config.toml
num_attention_heads = 2
rope_theta = 10000.0
rope_fraction = 0.25
qk_norm = true
init_std_qkv = 0.041
init_std_o = 0.0103
init_std_up = 0.041
beta2 = 0.98
lr_head = 0.0103
decay_fraction = 0.673
MLP neurons of a small language model. Each row is named by its layer, matrix (up: input weights; down: output weights) and neuron, and shows model dimensions 64-191. Each number is 128 + 24 x the weight over its row's rms, rounded and kept within 0 to 255. Numbers have three digits each.
Before each neuron's rows, "fires after" lists the tokens most often just before its 100 highest values on Wikipedia text that the model never trained on.

fires after: " S", " s", "s", " rec"
L5.up973:101140149100124142146147148132145083119135115152133116126136127109159131137143157165091115133098148130125126109130160111134126128138103150181129144101126140085122123143149127158129115156120103087105138111118124126124120122178182110116134159175144119112140143137112112116111131111155127100132163156074118152114113129153128093129129167099144100095128161136103128140152124166157127150110
L5.down973:075129150140143112140130170113121144180103144102100134137134111110127095147104125170134152158129130124165112110125153101151115122120136114129114128111106091154147111155092131117122149112138150136109135125143106140146146137117154116112101183081177161126122099130148125136140139091145139114147131107117145121147122134118147089122149135109104120142131152167131126133143151146150111146089

fires after: " s", "-", " de", " sim", " con"
L5.up513:107110171083108144162133106103164119141073102126128127168094115131131078127158166124176160127105119146092127117087086098122138089159094105152141156131131166123130137137123130112158133130133083171131107127140127083110101176127130127126131128148145127130103133106161111117153144089163131108149141129125122136155112119146151095157130102145117140108155097084150124117113103097112137096201
L5.down513:126110153127105154148126109172139098131129088121115129120120126127106148119086120088171178111118096120141170111167183101110137136128141062141160093147089158102102127122117138138098108139153122137115124152081136163125104132110118153091129090136148117124114166140090138132108144129133119130132085164078151092114110146108129148136097140149099136116150131102115142122108106157153086129139

fires after: " P", " p", "i", "p", "a"
L5.up173:142169163128146126116126100112119149145090154126128136147100110111125128139157089146067159093140100100093090133147121107089128100142165122120186141100150165117103124125163118161155144156125132120120130106101148169107101097107129167120106142150175139117116109134131148117123121084163118187127160098120122141129181164165098136172124156095112110138155159127124178107089124130116140144100
L5.down173:109133165126147105137081134099120070123182120113100102174141135101128157114063075101134109131143120113104154111155155133106130103138117079117178096147140168163115148138084107131118163117127080137106155161135156131142150119156127125104112122154108149136111120089095140154135089118147122097096120125116104157172136129177126096141127141153137143125147139125151140100143133125142167124097

fires after: " dis", " int", " dec", "t", "est", "p"
L5.up134:151133114166103141095098132097144140103090106172129150132122137138116089100144160149134141122135145117126117132126130106153134108135117148138119162129142137108127110125144099107153137108166068089096122131159099166125129114101172095086098113147105080113104154144112118171116126121153141156130138120155130152135133139143116101123121098118187140075156151115108112151126153123125104123130
L5.down134:145114130104111106098159106130095128152127134125131101135107153142168126115113106101125148061131160125105167151111181144132112149177152120131150133133165096101117165180153114109104156110097116165094095168116129121099130122113119114133119163139132173151127103116119116100128135171138166110137132088126112126098097160142132082133101105155138124093116168112140148154157132135115062149160

fires after: " B", " L", " T", " M", " K", " sur"
L5.up332:132130146158148113122135122090147096096138123107154122129169089122126169088069139083140142133150117111124099176103082150143167171141138160151114137153135162106140108139142113130121133122116142132140128139130159111126147134132119120127115131122146135128094143133104104113145132103137113084135083123143132120099149151113093097125141126112129120096099127105140167143129151114127120149123
L5.down332:173137133117154129144181105171123113160154130090119106149132096150131124104144133143156100115133152144088134125116156094102099155183134143123135099143086104103115154191139139113126118126116151145097123094133097140159130107147111094088125160125104128126128123110094134156155132136122125140122124133129092165156122138101100173108130152097100107136125145154133143145117148136111076112141

fires after: " |", "-", "|"
L5.up227:163148159140119102096121163055152132090119124147182144185138127134141146100114123139152107155124085140109127145134096110089126127133132124176097165105129129122140107176153154137162123119140127148119131092068114126106147110162110131087137150120188111151129108117142111121090126134127203128121128110121119114132115159128138116118101130139126134133123107169127155149129133144125054140137
L5.down227:087114166109132160121142106144115112117104153129141141085100125153096171094122130121136154154121131082087129164157109122113130133089119159156125112150189155147168147109112119121111153146112164125159141102116102191100159125138134144080130131072096139159114131123081140153135133098173114111143106095120121110135119102133148159138102066098141134118149132124100106183124111090137138127138

fires after: " |", "-", "|", " out"
L5.up589:141126121120179120124134169102110108157142127163125102142174122128092150072141122119100141182104106158100119147145116119175142128122103110140136124104151137067110112130117095117119095116130131141082103143119102119143175153158133099138121167124172084132098109120139089151106089134140132134110118117124121135120098119123118147106103119128105102165112136167168115131172137183135126151170
L5.down589:139134130132122100142137111072145134148137155126118126112129129119088124090119135118167132117151131057134122092120117133128151187131079132103152152158122158139149128070146141165140126122125126089133124072137106141118162105110161139125117120107115143158152131155152187110130116117110162143112124121108098135106130135101153121133129073128088147139145152115146135134104103154119134145138

fires after: "r", "u", "ur", "ut", "le", "ir"
L5.up813:097132089135137090112108090123141153125092072141099140119147127162129115155137159140138163129134108171105107104120126128119139098116133145156136109110110174117130137119189117191148105129181169153127114106154119145133126145120120204105106125137133154084121126146116114108113130118101171119166128176125087127120149129183061123124154180114130165075111141126130139105116101119150126115158
L5.down813:119183153108128113096150108113112181113123097130138136143121137144139125117110148116101142120131076106147095095146111118156154092113167156133133124084162120083146123066178174161158162111107136148112111114103141139117158145148144128141092144086115116127104150097164141117114140180111132120078118149129103095133131149150120150110099120128103084141113119123081072134166100080147135108131

fires after: " B", " N", " n", " O", "N", "-"
L5.up665:182156136152128090108085125149139145086103111156130153153114130185122126089101139119130145146128173137115136134129127153183155147120151110106131109131141141099128091131133144170133124153130119132129143114068111139124125138122124109138148146114143149156125142089139150137115163140139140119128114143113113109167125172113097105113147147126086134092111149122119121132159145134088100082118
L5.down665:181117107100085149129145104141146142136154148131148098163145114137111114124134131134114157121125119135091118139151119094153119124115130121117112116144164087165093130100143093113122120149125152130110124116186135123141092152136127114138133138144103136139127142163114100113138090140149099111127135108053112126134135120084078131149151175111133129131144071120163109133139139109105104158118

fires after: "\n", ".", " al", " and"
L5.up85:102124155133148151153135104137126166115149109137140137157146129148126135137140114135139172093142147155131144157101145152158122106074133091080143169120148157130147127119129132182177106130180180100099132106097176118096117142142173112098086125131122185121137185161138161155138097103157112129141175145100124119117169181125133100125111150063140140132108112106104129121090090124137153123105
L5.down85:134140112115096109107122149154149157106128120135153124106116161137123110075169169138135121147141119122112139126145146161123123161163117095132132102120054111135142137143140100047122141128130123102115151115083067147128181160107112141132127139130153150109123106163148146133116111112121101119127122107112137158191088116132158121120119133190164123160081134130135145147121128131114110130149

fires after: " in", " In", "In", " al", " Sp"
L5.up472:141118134168146134114126138099107134146123076136152165140137134132143093130140122074100128072130141143098137135111133129149144110147125151139152137145174142154145121123197150129131112164145102119096123165107141141139112160167178127125144123131163145094149117129149128133131072120118166118119168149135161121138117117123164085153128100178145137088148076137119098132147103114149116161162
L5.down472:111139135158153135132136100141108135118129116129116170125156105135163128140167068107102139105084104130159159135156107107127078114118160118114101075127110142162130110113082068111155127132093148160139062108143111141104107130137117076109140164119124120127141123164120133139140106134161136130108163149139115095137132126079148138151122121131100154157120138152143118125099111142129113141117

fires after: "ir", " F", "v", " f", " inst", "av"
L5.up11:136118153160150144156096083115100154143152139132146118154112126125118191117139130140125168144130116168123091120135107110115112196115098162127141154126134125133149096153117161137119108088095097067113102127165149187120099070136114136142081128102124120135124135115131111097116101113102183127158101118166069118121108152164154123154108111085133100120135148151159127098156145131128098156167
L5.down11:173149103146089181127103102168107116128097151103107126128130142147103126153120128119100088119106117110133117124114129131125132164113104133139160126128164172154138172161167163168121149149156127174119112140141131120111123071099145114146109179133137118117150080132153168134158145156145154124128124084134132105078125125114140169164152145141163135133089124100164114117132119144173121146106

fires after: " t", " n", " T", " N", "-", "at"
L5.up269:131123143128098101107120141139134087089103148122143121087121135143104110085089151170180173159165147153145134159119109149109161114134122107134133110140107146084130085127127155119138099115143147183137108148106147135106137139117152151108104127165142103074094098108182156103166130082114117078132140110094130099107112147132105074109115116057121085129105174161109136141149140135107089094133
L5.down269:145124102155153139136121151101113148119107149158140121114109125095124146102105140138131161114124112128135178139097133187108125131170158109106134180159113136127093114141181123140123112127105089187109111149121133125141111127160164093134107126080097145077151112097110125095110101115128144117145175140123115115116153129122136105143131166100145122150138117105099131138131188142103115132148

fires after: "-", "es", "as", "k"
L5.up353:138134137135167122149134183114140155096129096151128115151121133151109135088095074125161107101141150093122141115062114133151165126116137105149107142151128169129117140135101199100180117136118124158120100129140138161186130130169162158110121194164125144103091123145131161091100114107148145089142118140105154109106111143134144109131132101076123117125116121134125116114119147109122134131131
L5.down353:134078130148123079181135160107144167083109151155145142149172132116145121110147114111142096123122117095094151141111097129112112104119109132133164152150139112136077127128120146109115159133145084147092137132087135151123120144100154132153068154125136107093111134120136154114148131164139123141130113114165144115152138157110126123137154121112105121134126153187136128126148115196098137147100

fires after: "-", "er", " U", "es", "b"
L5.up671:173161113144135154107109141107151105113115125142144110182134147175111144102127130152126116131161108156118141137134065079121138117110129102189134171126149102128117140152113139108172133132140118115121133113151113112098173113149156097110091166106189098127132135133135109106073120144164145144126127141090135110108090087128110157114081110116115121120132154122128124147119106136153086111128
L5.down671:153095123142154087166121140134124116091134152088122163120121102112095136099088124124117131129146125093162129108177103112103121144122099074132162147122132144124135155180120080137134117155076121126134122136130139105171141129155113136099103113123113140131103109131082126149144174143116127116059091107090138074194124154127132155175107104125140098145163161131119176147148184171128148095096

fires after: " |", ":", ").", ";", ".", "-"
L5.up731:106140143105101139085130119158135175117116093110115119083111137120137156122130112097119152116140151134087170106132148120117175117124146162152107121065130148139136122123176131105122117137170102118121143154129095105143142056110160123137117158155162117137145113138108114129134109107147139140175161103145134106141137146144136131156111134128148110117115150088155105086126138151135145118148
L5.down731:119156158152115114117111129094110112101155139156118135114127122116124136111149141145107150137112166106142152123141148101130098136127142138074123115154109150140148124105127095110139109119157105125145120168159146137138187101159078176130111119126102151134182132121097164122128123161127110142118108115124117104108118110118080132120142125166159102090098166148149153123106174119143120126108

fires after: " p", " P", "x", "t", " int", "%"
L5.up225:134122119159142112108154096125142120121107149167098137131176139083126175143098080141145161098101148118101108178105150123132165091126139118126164165102138106105113141139127110163126114109195114146118137127114161178150165120141166129110084103109162127099117141104118142143122169108165153130117154106095138124142103158132118160156140123121128096143142156110129195125142117151166118115160
L5.down225:185137122161142136116130157113148137107138128123143129151125159128129105127092131103148161137159104114138153129113126145168091179189105060109139088142148118129146128133119150174125148150154103100165119134117131099139117129134159130147126129123116082136068137132138081142147157166094136150144151127103157067098125170163151152153142106118136132115127128159123139099123148091111142177143

fires after: " f", " F", " d"
L5.up951:146136135139156125143147120140121143155127139139173035117129112122098145119120147136137134113142101128131083149134115080146126116088102140120140112132107136152127093128148132110108078102069122142100093211122084122115157149151119157109137155116150132157110135127111103117084137112127139139140157135144108150101115127146093128118115136140116124151145126155170179087138126156147152144147
L5.down951:132082117149134135134112126146166145131099126154117121152105133129104107163145119138132114173148137131120127149146154148120133115139137116142116082146141130157133115135115166117137102101153118162061134125131120103163107121143155174161114189142163134110158150120143095133114123143110127150134083151114115120091146136134143149114149127121152105119153084108100174091091133158182166117091

fires after: " |", "|", "-", " b", " pr", " s"
L5.up83:160130170098115129164073147090111114109143140162146158181123151170113129086135102149122125100114104131129131129081119126129134132131138109129117162154178114112186140127147105161117094100151122142086124133136130123131123123092120126106095116172160148171137107139132119098126115124143125157153148079122120108096112127144080112143124108129122128093124110132098157124123132137125123138159
L5.down83:141152148100090131149112125133071108148124127093143099146102142097092128137159118092126137132109119131150118104129151145166159147116126131120161123127126156087161147104109150124158154161181145136127106112115095178179105131097138110116140122091127149136119179134140136106124158130163112116140148098136127119116077132116147110140115110085165090125105128167144145143135088125116132162117

fires after: "-", " L", " |"
L5.up701:146170122117118096141115127133118167121110159164177103125146094136140082109142116158148197124080098132116092150083129115154141118130123136145069156117172136082101098161136149124170120120128104141109114135127133107136118157163135124146139185163120101090123109161170115154117133100148126115128107097120140164153142153108102111106072089093101120162099109111123162163120113120131090144148
L5.down701:083100118160085135138193163145129143131122158147135131099138120123164217105162168110088163143151122147099135132170133097114153106086157149125122151137138133097117158090122128118144130101078135148122133134145138144121147136105137147099122110115152137127082137143152120136105120112135115083131105128096134128115088144111137134096138114126126153114086146117147092145141148153155130151085

fires after: " dis", " in", " int", "-", " per", "com"
L5.up33:138126108135088119101150128104153135102127086148138124101111138153172115128139159161143135144101155151110126119111139123134132112116146164132156118128133096112113062151142121131170145122163116142138120103133116120113148145148153118136133148144129107121124126192148095116139122095126131139138145083113118142168085141107164126157122106108106122110133082126122137140127137136102105121110
L5.down33:155141135101154115167157075127166157125139119109157159147133150172129097119139091124100103137109147113090131185124114124151122134114089133153134125140150115109164143171109117091143122143169134122164126131105093068130091149170131110185118181160171191111163148116138084133121153127108109130119081138142090135117158124120133102117125109144124086114120153110153125120101129087100106123147

fires after: "ro", "oc", "o", "em", " inter", " le"
L5.up477:173130077115129110150116082090158120132083080142133150195145115159108113139161136133115130119134175150167129125141135131100138124119135153093103177087128146152159114151176164137155128088179138100102103075069142140113128095117136108124128140164133160106099147127125135162167124134146149121126115125107111085150102153126139116166120107127108110097149109088117141127140123113096089128148
L5.down477:149094112110103091132148127183101127163122104144126141150132178107154124146146113119125136170138126120064146109145161173124131147114117103138095130122096148106091094109170165167153149120142121173159107144095121092157114148112123113109131140080145145125159101159125106096141135106103156107117095111138139116108166139118146157111130124123129109129119109108198090129127126153125122159112

fires after: "-", " ", "|", "\n", " Party"
L5.up72:186121155171165118107073163135125111113094137151130177137148139121122085129146126143100151126109133103112120139070128126137154157136103099157112166131172119116114107153094116124119106129138163148119168093072125135156149147075081115117119161123137128130121109088164101148106104141148148128139116117160127143133124159124118121126114111105094108126130122172122173115106144169097151131122
L5.down72:133179133098164111153147115151119134100137122143145105128155149118103121116137153148160141106136118119133138123199109128113137137114132077162159125136080151163153170084083143094148165135160144122147162126151127119152151128076115160099149167131125147129150122141162128151090157117091132139101148149103162164097087117131113129101154161138159135130141152116130129124148121118110104155112

fires after: "-", " |", "|", " to"
L5.up455:117098148132168170122097151132116158161108114145111165168146125165080110110140116132119134103082118161094098122145124122151190143112118098123158110130178138147142101160102125131168149132119134117120110171119121111110159122137124117096125138095138078123079093163079091113112111125095172162126087132121142079118124149153128150151125108125126088133100154148136177088116148138119116148140
L5.down455:134109141163111166100112141078120116170166177084164088184093150110146118129078182148104131154103130131106126118109127148098139150121110103145112130157090111124100143109167129153083126120195096102121131123113146134139128151162143136173101172131124126141129122175114123114137151127107145121098127125144113137153144092133108112181160131189110126147141119096104122125122130119120116138153

fires after: "er", "un", "ur", "t", "ir"
L5.up297:103155142149133104153124125112096095133110120108157149174078120110138121117087163127103163113111129108141083118125125120076125134121133088151126131129133136089113098141112109173120159146166148149128135098144153138105151126108143109154078136103112095119153151132122099130152092134165176138145045115136081141127125138159124083114135137148184137110105111118145105140108120143143105113128
L5.down297:116157159159106132135135160119093143127177130112131106164122134126156149108112129090147130090147111088145135106156110152135145125153119118091166131092109135141127102136109130113094160129113128129066131166137119142128170129108128151106129151088128110118122144124186118117114156124137119145127150140140176151127048117141174126107116090125100067106127101134152135146130154124086128143156

fires after: ",", " in", " April", " (", " October", " the"
L5.up77:134134124134176096145100148116143131131136145110127160144163128126134113137131128098134136153100143118148110107107155173137114153122109139211153133131128135112124124206149117105116115123145134122129113187080113145169160131138113106139142138116172083147073123143141103126110118104089153098115131154147130146143152096175142124120153146156138082127103104138122165124129112149099140137174
L5.down77:150165158156053148129133129149110127102082121146161107102148106169180150142178099105104101126094149125129187100123142139087116164174125098091125110155093119135125118153125110148111143092088124148141117078144121119136124127114146133202103132092132188124117134120106131133142157118100165126134161115110126114134137107158134129106135101093113157119132120129141104143121135132118132117114

fires after: " H", ".", "h", " h", "==", " ("
L5.up848:150156089107098121115122161138093091128155079117163158118148094113140095120081107107085140093120157109124124111113093172146132148121111144123150109103172102089109107129151129154126115114202134077118096113115144123151120119150109132154117130115158107074176155127109120166149084135114129131142139149133124099089128148111118120110153157145164107156145163104100130142125099125118126161133
L5.down848:146172113114149129174114114112127117096140128118111152131095143163096154152167093107150139096108113105136119139142135109153103159096097115133143131109099123160171166094093117157125129108105084090156100139156163138152178097116112109103149113120129166125125126116096109137148160163132085141135137113154147113121138187146118167176129149119110143165102054137120136135111107108134102150146

fires after: " S", " h", " dis", " c", "as", " s"
L5.up21:139167153155087142139161163125153082123130137132155141172163153122105088119104120144128109111104133125128162132136123110138091137098094098169125112164160153113114086130138136151130139147145092114113115142166123138107109157172071186096106108143102102109099117131167136111149117079128152102115150105133133149167116139132144108143099161109169098148141134133138170077135119135173128119110
L5.down21:117097143153108132176148109147084131141088116138122108139149134144161072157158127094142117104143173150158136094119081108110179124117135124102123147119070110108150071109120154111145125095115128088130153154149129148156170154112141135059153155093123172106117158133100134101135116117183127114098106088139147136108095143169090145134117144133113115132138141100132158156084115143154103137141

fires after: ".", "\n", " (", " L"
L5.up169:055129119139096121145100148120122152134121092139142055155116092125155148064137118109136122169150116143144134121131121145130130137074102111119126138117187128080156128116148116112135096119134138099130107128085117106157094166170166149114112136162118126137133141132180132132109118102161146140144146129162135114119155134140121109108089127111134129128166119085109141114122118161101127170162
L5.down169:099132163178150141145122103145179129133093113123099099154110145161138170094155203161160137120151131114105123124137117126175124128138107114110128164110118140132111150157090121141133132110085128114105101117130109150104082094116095127115071119119131124102115147156128130135102162143140140138130124124143147142151129152099130091114116135152121150162128143096108175119088130110111165123118

fires after: "\n", ".", " f", "os"
L5.up387:097082141156114073136051104146131142147174132140152098146146106179124176074150157126102163149098130148125152117154135100175118152133117116140119130106153142105179147139159144116126138136145119144118124181100133132125137141166176154105110167121123146126099139120133093170107125132170129126144139137134136165117160099131098112145094119147106109130156132149092115071097120144098140142140
L5.down387:126125122116155123133115131159162126168116165145105151139149098137137130102130092146112102108114095136098100142106159118160127111127113082076070122132144119166135123161147150112123085120154066140191117124161170136109177140135131097093125128146117165155144108127116110114103124166132161123139133192116136162136180121161114123154149097106100108100119084110115163121099063145161116083169

fires after: " C", " Con", " c", " Cal", " con", " the"
L5.up545:113131129140112147134126146124139108130124153132151138171092113110122096097148171133141160113114135176119133160162156110151160124132133081145164131155134098118164091150159160125120118137143134097125159124150085146161130129120133132142098192128127155135087156103115050127115121168152151096126093103124105118116091104138126130167144095121138134122176083107127155172106105118075125081104
L5.down545:137131140123102129098143142098114151169132107116128129135139101169108130153111121143149090140123135156153124134143178179120120114134163099095140134107107123135155158145114118088151108062134139157128135125152129130145116157110147172131168108141107103150086117101118141120161119148124089127124161134100166091187133158108145160113142136137123141137182112155194184125086116125113136179114

fires after: " |", "-", " \"", " by"
L5.up598:098173147092088131108119124076136155128086082118132084137128097137150120152132126176170136147162094151127089122137105115105128123103122115122119115142144125105080107136148141171111134108131087123118128136163084126122148140108157114166141129139140129099063096144144123131132142141136121087125120094124132113112120134155110110147103124123139094124086126138103142077151121118144119158160
L5.down598:152134118137130145105101136131153106143133156075186120174128180123136159148145168136098115125125146149140133123083136121134170137136084120084107103122126114118089123102105112138135129115095104130139128117170131113172114124155131125119136141085141162136107133111161100162131154178124138086147083153115132101127166175129144128153103167118152138134125115121132149098076100119136103181135

fires after: "-", " ", " n", " up", "ak", " gr"
L5.up282:150122131091087084085117163104147129135088156123152100161150125162133149102112095146102113152101187176142164128111151079145149127103126071140114145131104178117133159128132135162152099116157117141120126110105131116156100134115148137113141139151141154122122125096128102126135115150135129108124105135078110113151117114114118155104100116129139117131161163155144135095109100135148107137123
L5.down282:113092091110115127149157115142087112127141136131085075133136104120131083157141135119092135155134108137091140137108130097117081122147164128095134114099135147137092113150108099104121102154093121134097124102184151148141132133118089130144130144164169091123097148125124156143167117094140185104110145145096134165106158132132100154103134143114074110087115122132082164139120134186146190072103

fires after: "\n", ".", " Year", "ate", " Team"
L5.up185:135111114150151110126111126105109105103133080112115150164136104169155127103116148126100123122108115135134170082116136094127139102141138093176133120158139120130143120152122127150155154125162099102125127163066099127142138156138172132093121123139113118090139132162131126176122090133144144146117137116136136119148127097144129135127114099128110112098109149144103111109152107197095109119146
L5.down185:151135132067112145125174115125098148128136113120144134090165106154152134119118100143151091125121147130075136081151092123131143135125133186111133129153162084147124122180134131136114096130093111155166090119115135151134155123139084101140133149141161149099148123116111148120123157117103180127131127194127172129153154122148121099126167115141122073112119134140114117134121096168136084134173

fires after: " P", "P", "m", " S", " p", " Ab"
L5.up247:144138143190128122088129122158128191083116093144138137132150132086149128157094129108086121117142136115079114125113128106154127122118120136137155156145149102119128125124108104109137149077107109112135145104094163136151112159173162138106094177125200091101109114122140105144140132146157113161137132121137157143118102158167129100152128130100107099144127163085207170131153105143158107143117
L5.down247:124127163145160146136128118104138175128125114158140134091098110129123157132124186140121118132118139115141139124143100136132144152135071126115148116142137122138131124111129124137116181081132104162159185131109136077133118132113151149109123136147165163173078133088125153122109168168055137078092127126164148170192120142135086119161144124132161136092106143112123128121159148111136146136114

fires after: "\n", ".", "-", "==", "ro", "\\"
L5.up208:115141146128106137139115181139100110108118114128116112138161125132074152129145144130108170142118137104122187095108156144130155133096160085134171128135147134145126096131167119130156089095171126081129121163122150126099104104101144167108113111148139136109072190143146118193123079110125102112112175170132124127123117070133131148110167131126159115131179137110102146132112122155130161127122
L5.down208:115176094094144095135110140126127118095155138135119107096096151141107145153124085173129170084115104122113097130142152145163144135134111162145167150155140101144129162115108106105123111091109122110167154107147146108077070133116134118113124139155114152122141134098151146116123123126143095110154122114167173179106128122160160087119155148133099107159134122114141147128104092091125158111110

fires after: " |", "-", " a", " A"
L5.up290:152104132130144123126122122112149095111130141122124103136130166198122061132100135096139110104095125157127131121070078127104111142152112124149112144121089136139169119146085113150157148134135134180138123147102155135078141108129165119136099147123097115137172103127150138128136126140125125127115123164114128135090146165184120123094145124118121090143118146179116124059112107144145111089146
L5.down290:166144100169138103171112112111141137140103126138120156097152103151125166137131166088160120111105076106098131152132154130150127089118113153099152140124102138141129100137119151130134139174111143105134103111087146152115081112130123097131161168107142117123149144090058152154095130137077122157113109115139123144161131107133165113121142105106136130110130124095196126106131095133110131056124

fires after: "-", " |", " an", "ill", "ts"
L5.up454:133101094124107135083146176128118138105159115109146109067102142133121115093094138142139139083115117101098177125099128144112110158150116112191158118134143137106100134142118126106121133130096104105098114115129137153102173156181134115095135162146166141138150111130112158139168099100151131106126119135184114120172135107130109099151130135121136095123119098147141191117100124174107113141130
L5.down454:122139184155094103138135106146109107121130140117131127166095149110119140139142121146088168063167138136100160107137126145126159141160157119144114121129126150117135151103137114102142095163118166100130129108139136167130168108106144139133106118116106138173137117115095181153146126161109104063141113088075107185103111128102116168102142109196089172127072108147122140154123096166123188135122

fires after: " |", " b", "-", " n", " c", " Ag"
L5.up439:151133129138147155086120177160135062122088104155105155134127117148118128112096159128078135141104110133097118133124108128139145158078134089119085132103157170137170137146174112133121140146144157167105130140141146094065131104102135146095135164137087167144137115129140128127122135118186131118144107110084113125094147147110140157128117151116180140122148116160124154119095116128089121048129
L5.down439:107164119156109143165114137150103185080120113150120150095130139110158160148108115152139134085136136131134111109140139163101109118113152139127120134153132123111131153113135101135134114144133119100128138161149176134114122138088090155156130110137109128142106142122144100150141146062138086150124108123134111116090171082106133144126123125149125135164115152131123109116073112097128125100089

fires after: " in", " to", ",", " of", " November"
L5.up398:096104119110162104100123148103159083114130092131205132131102123149125109117127124101126149129130153167122148113137107113087135079089107136143128117115101132098140134196138167155152106136192144066112114178140134124127106087118110188158129128147155105118101145129129154125145136092131127118124167138128151126113108153113134114102111140158161156137145125136133129086139128156127118159151
L5.down398:141120114134104162113150163101103163146131137121144140109160167135102130161100138077121120171125111126138167110134126129158077141121155130111098122126128166137183126095142113173091105092173123119134161092128095138115115125086193120097147123099118147135131121115112091127103164123133129151111153116107092155146148099100160106115179149099096098128122127136110115101129138121113152138100

fires after: " B", "b", "ur", " sur", "ind"
L5.up270:131112145106167154152098126114109155111134127131133074125133113144140125142117156143168143150120121146128163160094117081117139150122153109177107139094164104169155109124150128140140151116125140143118147150106127107093092178122090162094117127129127153154125167087157112135141101125141132063136123134135104124152127108103148136115136085137151113077147097111114136098142115173132140156206
L5.down270:138128112131158102155150131197140106126137122131109131120136123096143159136144130139156113135133133108136097124125105126122113106104100106131180126111104132096078141131159108123078155101155158185114138119127116157147131117146146109100119165159130165095115074117098120113126076129122174103087144123153090162158146137109084109144146159117124112151136174104137119132131135091076142133159

fires after: " O", " U", "-", " ", "as", "b"
L5.up861:134107121146120121073134136061117142097079103110134154154154119062156100159152091110156119131087103111133155153090117125151170156099104107126101138130143108146150123148146131108159139139139105108122119134082138125131140132151132136158151131104130116114098138097158087166111124111183142149112135128115129134151132141138121065149110091098134136130138140163127126071167095173154127113145
L5.down861:133110143185110137168162108124142128147128135111097155177129097129134093116136143110123075098072091115159126103101087120151119127148151141160144113141157096154066099175144132140110123111138118126115138144081153165129154112139131124163097166118128144117147133146138138092149141147144101173113095123119122179123127147118125140120110142147147162087102134116144199080153091116094153147098

fires after: "k", "p", "ap", " g", "-", "pp"
L5.up601:120156167159138109097142099131087131106126139156151180130135124111137130098141139171123112103130110097137165122126061053142153127088081125144149194119148161108100143126129127107143138108132115154102126152154091165133178135176144167108126135146119073111133133102116119129121123124181145094144120140128124165103165142125147140096113156137133106143138160156155119086120127137157113114133
L5.down601:141119111140144125098143152109087111083129107117134095139127099125131081105156121121090108112113138145137171136145130128172152101091127119135149127170107120093141163147107099109100122123124105121108164117067145139127144139127115102151149193160111186123094123120172136118105109097104118119145139123113119130112149153133158114148103124101205145130166151143121091122094100128100152120131

fires after: "u", " appro", " pro", "o", "isc", "ro"
L5.up238:095150087091118092145110136137164175111118167122144128144135098131121105140147146120110127060129140142107104127139137097108105124151141135121155142130142151146123143124173145133109147174132148114122134115060177119108130099103105147117121145097119136114113206125103079165150114123153171127133186121120150160095123161113121151123187105132135169083114131140105112113108102157092131142123
L5.down238:114142125178137103123109123113123134090154121139155146138136125158121137134135105105155134097112119112121111115089152143124120153116113148176111166128105110146145108163111116122159167147179095132116131152109176093100126173123130080112128114116111160146173091165123129139148103186131134100131154109111124090109112125102122086168124119125137099131108135107116133129105122122088146153136

fires after: " O", " o", " se", " be", " Se", " She"
L5.up571:155130117151171119120123194129121152135086070132156169127106111140108112124121102130110115127147175151100133158134115162117130165156128148105120123076137123110112084162137154124134166066124119142147155111073132137104119177138120122093124153116090124141123116160142117161111131089153126154117157128139121122134139143132093089118082144145137136107117150142118118120144097135125162112137
L5.down571:145149110157133067115127115119145136139105104154089107113159117119127165182134121128126120133133144117131143061168175160138119154104090122109122132123106136138154129159147174126154117113163135140140136137130121144108146101104117140099144115128118120135106138147127148131104103116142125205177148118146121100099095151129151126120144136123149102098124148124124127107139069104155061128090